python train.py --num_hidden_layers=14 --hidden_size=192 --num_attention_heads=6 --num_key_value_heads=6 --head_dim=32 --intermediate_size=768 --vocab_size=4096 --hidden_act="tanh_gelu" --norm="rmsnorm" --norm_place="out" --norm_eps=1e-05 --positions="rope" --rope_theta=10000.0 --rope_fraction=1.0 --qk_norm=true --attn_scale=0.177 --bias="none" --tie_word_embeddings=false --parallel_block=false --init="uniform" --init_std_qkv=0.0301 --init_std_o=0.00568 --init_std_up=0.0301 --init_std_down=0.00284 --optimizer="adamw" --learning_rate=0.00322 --beta1=0.9 --beta2=0.99 --weight_decay=0.038 --lr_head=0.00748 --max_grad_norm=2.0 --warmup_steps=580 --schedule="wsd" --decay_fraction=0.799 --decay_shape="linear" --final_lr_fraction=0.1 --batch_tokens=65536 --max_seq_len=2048 --doc_mask=true --train_tokens=436700000 --max_steps=6664 --dataset="wikipedia_en"
MLP neurons of a small language model. Each row is named by its layer, matrix (up: input weights; down: output weights) and neuron, and shows model dimensions 48-175. Each number is 128 + 24 x the weight over its row's rms, rounded and kept within 0 to 255.
After each neuron's rows, "raises" lists the tokens whose logits its output raises most directly, leaving later layers aside.

L7.up470 [132 113 112 150 129 145 138 104 125 123 132  82 122 183 143 120  96 126 116 149 165 119 108 123 139 124 185 111 131 119 147  89 144  77 104  69 128 158 127 145 119 157 137 109 123 137 106 127 161 159 165 133 118  92 134 156 169 139 150 126 140 125 158 154 106 152 116 173 126 142 107 158 161 160  79 125 153 146 128 136 124 132 118 111 119 144 159 128 122 132 141 142 131 127 140 135 140 123 105 135 149 128 116 170 121 128 125  77 148 164 131 152 111 119 136 139 122 119 184  95 165 103  97 145 137 122 152 128]
L7.down470 [174 130 141 163 110 165  85  62 131 152  88 151 164 141 165 106  48 137 141 122 146 153 109 118  92 111 133 121 128 124 154 137 131 109 104 113 119 137 123 163  98 157 159  96 148 143  66  92 127  86 122 141 108 125 153 151 138 154 100 102 149  98 143 152 117 102  89 168 143  94 119 139 124 148 132  97 132 102 112 115 118 146 138 100 173 151 160  89 107 127 139 132 120 116 158 161 155 121 133 107 121 123 106 122 108 115  60  99 157 157 102 112 128 119 125  94 167 131 116  92 125 118 119 128 123 109 126 122]
raises: "0", "4", "3", "5", "2"

L8.up672 [ 87 106 142 117 116 142 127 108 122 112 139 116 148 133 196 132  89 143 120 131 172 106 121 155 111 129  59 129 163 147 136 116  77  88 101 114 117 113 117 109 103 122 117  64 115 102 189 125 118 113 124 160 136  85 115 124 147 136 136 107 133 133 117 125  82 147 107 140 127 127 158 121 134 122 131  74 126 154 132 118  73 115 122 138 112 153 137 121 116 141 169 149 163 131 134 147 149 141 122 174 172 109 194 126  85 114 104  86 122 120 149 129 157 140 151 129 118 141 119 121 100 142 114  82 152 149 146 158]
L8.down672 [ 80 167 120 121  62 129 125 122 140 135  77 147 131 140  96 126 120 154 134 154 123 116 109 130 158  86 103 102 133 115 113 107 149 105 130 170 141 151 104 126 154 165 133 137 109 113 122 109 108 109  87 135 125 154 164 182 141 136 129  87 125 128 128 112  93 158 109 132 150 130  98 133  95 123 142 110 144 128 149 115 175 111 121 145 136 145 115 134 131 122 116 158 100 126 174 162 161  99 153 121 115 121 135 109 122 138 110  94 164 107 176 143 141 146 106  90 173 144 141 135 122 119 171 160 152 107 103 155]
raises: "0", "5", "6", "4", "3"

L8.up602 [133 114 109 141 152 161 143 121 142 123 145  75 126 124 145 108  87  99 122 140 155 161 123 115 146 165 112 135  87 129 125  90 132 102 101 111 142 156 146 146 117 122  94  80  79 146 123 130 144 130 176 128  94  99  93 113 111 134 139 115 121 108 113 129  80 115 116 124 104 122 110 129 132 144 137 108 118 120 171 143 102 124 145 129 119 157 114 114 104 139 118 127 177 125 112 119 105 141 119 127  92 145 155 125 130 135 133 179 122 111 135  94 135 130 207 122 135 150  96  95 137 100 103 164 151 136 127  79]
L8.down602 [120 148 123  92 120 151 142 149 142 127 157 131 119 133 140 117 117 130 117  99  82  97 128 162 132 133 121  69 115 169 147 138 149 131 142 162 112 146 102 104 102 117 146 117 117 109 127 137 123 155 110  86 139 190  96 116 118 123  62  88 125 120 104 134 138 151 143 118 130 157 121 108 142 104 162 140 133 127 135 161 161 162 109 165  89 135 138 109 153 116 128 117 128 169 102 141 155 168 108 129 154  87 117 157  98 142 132 113 104 125 150  86 116 109 120 123 145 114 128 184 159 101 138  97 106 109 129 117]
raises: "er's", "er", "ef", "erous", "ement"

L11.up109 [133 160 137 152 126 115 139 124 115 139 124 124 130 128 110 135 131  46 169 115 127 111 120 129 113 149 136 143 136 129  81 143 124 128 125 126 163 140 124 134 114 208 120 114 131 110 124  94 151  97 124 144 110 111 120  82 120  82 153 130 138 119 115 118 116  96 114 171  66 121 130 161 148 141 132 134 171 129  92 163 111 138 154 124 120 149 121 185 153 104 124  84 132 140  69 128 127 112 129 107 144 148 139 101 100  87 129 142 141 105 103 159 141 123 138 159 110 151 121 117 161 122 149 117 131 207  88 138]
L11.down109 [136 142 105 135  97  86 139 146 146 113  97 118 196 115 128 168 140 122 176 119 150 104 125 140 159 107 109 148 129  88 120 129 158 177 113 135 130  85 105 147 150 165 127 110  93 122 111 144  83 124 110 147 120 114 108 119 122 109 131 180 112 136 106 128 157 161 113 104 107 158 121 118 112 104 121 173 126 144 153 141 144 107 119 165 106 130 144 103 136 133  99 154  67 157 145  87  86 115 101 186 151 116 125 124 137 126 159 166 124 180  97 181 100 117 135 155 121 139 116 111 156 148 102 147 159 134 106 138]
raises: "pe", "ped", "per", "p", "tern"

L11.up642 [126 170 124 148 111 150 184 149 126  87 125 141 129 158 119 128 144 142 127 130 138 161 107 135 120 132 136 113 104 114 108 143 105 120 122 135 114 155 164 126 131 125 153 139 128 154 135  89 114 126 122 142 140 118 119 140 131 120 198 124 141 131 140 117 122 113 121 162  89 106 121 145 118 141 129 156  96 116  99 179 108  96 103 125 120 151  93  85 114 102 125 159 133 150  82 142 135 148  80 138 190 115 140 148  94 102 141 131 111 104 122 106 120 125 143 137  86 136  95 125 122 125 149 115 105 134 121 176]
L11.down642 [118 118 139 139  92 100 135 151 127  97 108 114 161  92 137 130 102 141 131 120 156 148 103 133 105 119  82  99  85 129 148 131 152 130 117  77 155 143 142 123 150 124 110  90 159 119  85 140 135 145 113 117 129 115 126 106 133 148 131 154 101  92 123 166 155 116 109 138 146 157  91 115 110 111 125 118 148 102 102 184 152 130 163 115 116 117  84 107 105 108 128 129 112 131 123 111 121  79  86 142 131  94 109 115 108  62 135 123  88 130  72 105 128 137  89 103 108 114 151 113 158 122 116 163 140 118  79 128]
raises: "ule", "oul", "ul", "ury", "ula"

L8.up688 [136 119 140 141 163 144 116 154 139 173 156 124 154 120 117 159  91 153 156 120 115 165  98 180 124 151 151 143 119 146 113 122  97 133 104 116 114 106 122 104 133 144  81 123 122  82  85 138 112 116 136 164 112 113  93  99 166 120 115 109 172 100 112 115 129 132 142 134 129 133 138 118 176 137  96  85  92 132 133 131 110 141 121 172 144 163 127 108 122  91 194 134 130 106 145 126 109  90  82 118 151 135 130 117 134 128 163 129 136  96 103 102 101 111 178 119 117 125 135 142 151 112 113 119 149  87 143 101]
L8.down688 [166 121 114 124 142 111 140 178 137 128 137 121 107 171 104  86  74 121  86 154  92 125 152  88  94 108 104 116 122 101 122 163 136 138 120 137 105 114  99 145 149 137 144  84 143 127 153 134 145 111 152 103 115 161 163 133  80 123  64 103 115  99 125  93 155  89 133 110 142 156 115 125 129 127 121 134 133 155 143  90 157 110 133 124  97 120 123 114 143 121 122  71  80 167 126 159 145 117 138 130 166 141 158 119 113 142 105 137 133 120 117  91 128 146 165 117 127 114 124 152 131 156 159 180 136 101 142 119]
raises: "ers", "er", "er's", "stone", "ans"

L5.up552 [129 112 136 112 146 190 139 135  94 167 126  98 134 143  85 101 158 110 161 119 107  99 118 186 146  96 107 135  93 120 150 124 125 131 114 138  96 166 140 123  94 130 149 131 126  58  73 134 142 167 142 162 122 119 137 156 182 137 126 157 100 175 163 121 147 132 130 102 178 122  93 129 101 151 132 119 126 123 133 117 160 135 149 142 119  96 101 121 138 119 148 131 150 139 142 112 114 136 122 119  73 133 109 118 141 112 127 114 159 134 116 104 158 124 138 103 125 133 138  84 125 158 121 101 133 146 117 115]
L5.down552 [111 129 105 157 159 130 136 116 126 120 171 104 117 103  88 107 119 136 131 128 139 104  90 108 101 148 154 106 142 110 126 138  67 115 160 144 144 108 152 184  92 150 162 106  90 124  99 145 103 150 134 122 158 160 127 101  79 131 105  94  90 114 176 106 102 123 132  81 103 106 141 169 162 141 104 105 145 121 160  84 119 136 135 149 128 158 143 151 125 116 135 119 105 177 121  89 100 147 130 120 144 171 119 112 112 156 111 135 141 104 132 153 107 130 105 131 117 124 178 132 124 151 122 118 107 128 123  91]
raises: "ment", "ful", "ments", "ange", "y"

L10.up327 [ 96 101 148 141 134 122 125 152 135 176  74 125 154  97 107 143  80 103 133 126 118 127 110 127 151 144 109 136 128 151 155 155 117 122 146 128 140 109 115 141 119 138 156  91 134  90 143 106 110 168 164 140 138 113 100 127 101 115 137 136  91 137 115 109 122 119  83  78 106 125  92 114 139 108 159  91 112 122 113 155  79  94 152 145 133 138 148 110 150 113 147 126 137 136 108 149 144 142 116 117 129 117 161 135 184 100 139 146 152 101 159 114 135 106 128  83 133 143 146 156 117 131 124 107 146  77  94 102]
L10.down327 [126 150  97 114 173 106 130 130 102 143 108 100 113 124 106 128 125 119 140 141 124 132 160  84 133 129 107 109 122 147 122  94 137 121  98 130 126 105 155 140 121 107 118  87 120 147 113  95  75 107 188 102 129 111 154 122 117 134 117 120 142 110 135 124 124 137 172 100 126 120 128 133 136 183 155 134 162 149 116 120  85 124 100 171  82  80 148 113 148 157 137  96 126 182 123 170 138 128 139 149 167  85  86 192 139 157 137  94 161 118 113 123 110 131 162  94 114 136 126 162 120 152 147 125 105 147 132 142]
raises: "ment", "ed", "ments", "ement", "er's"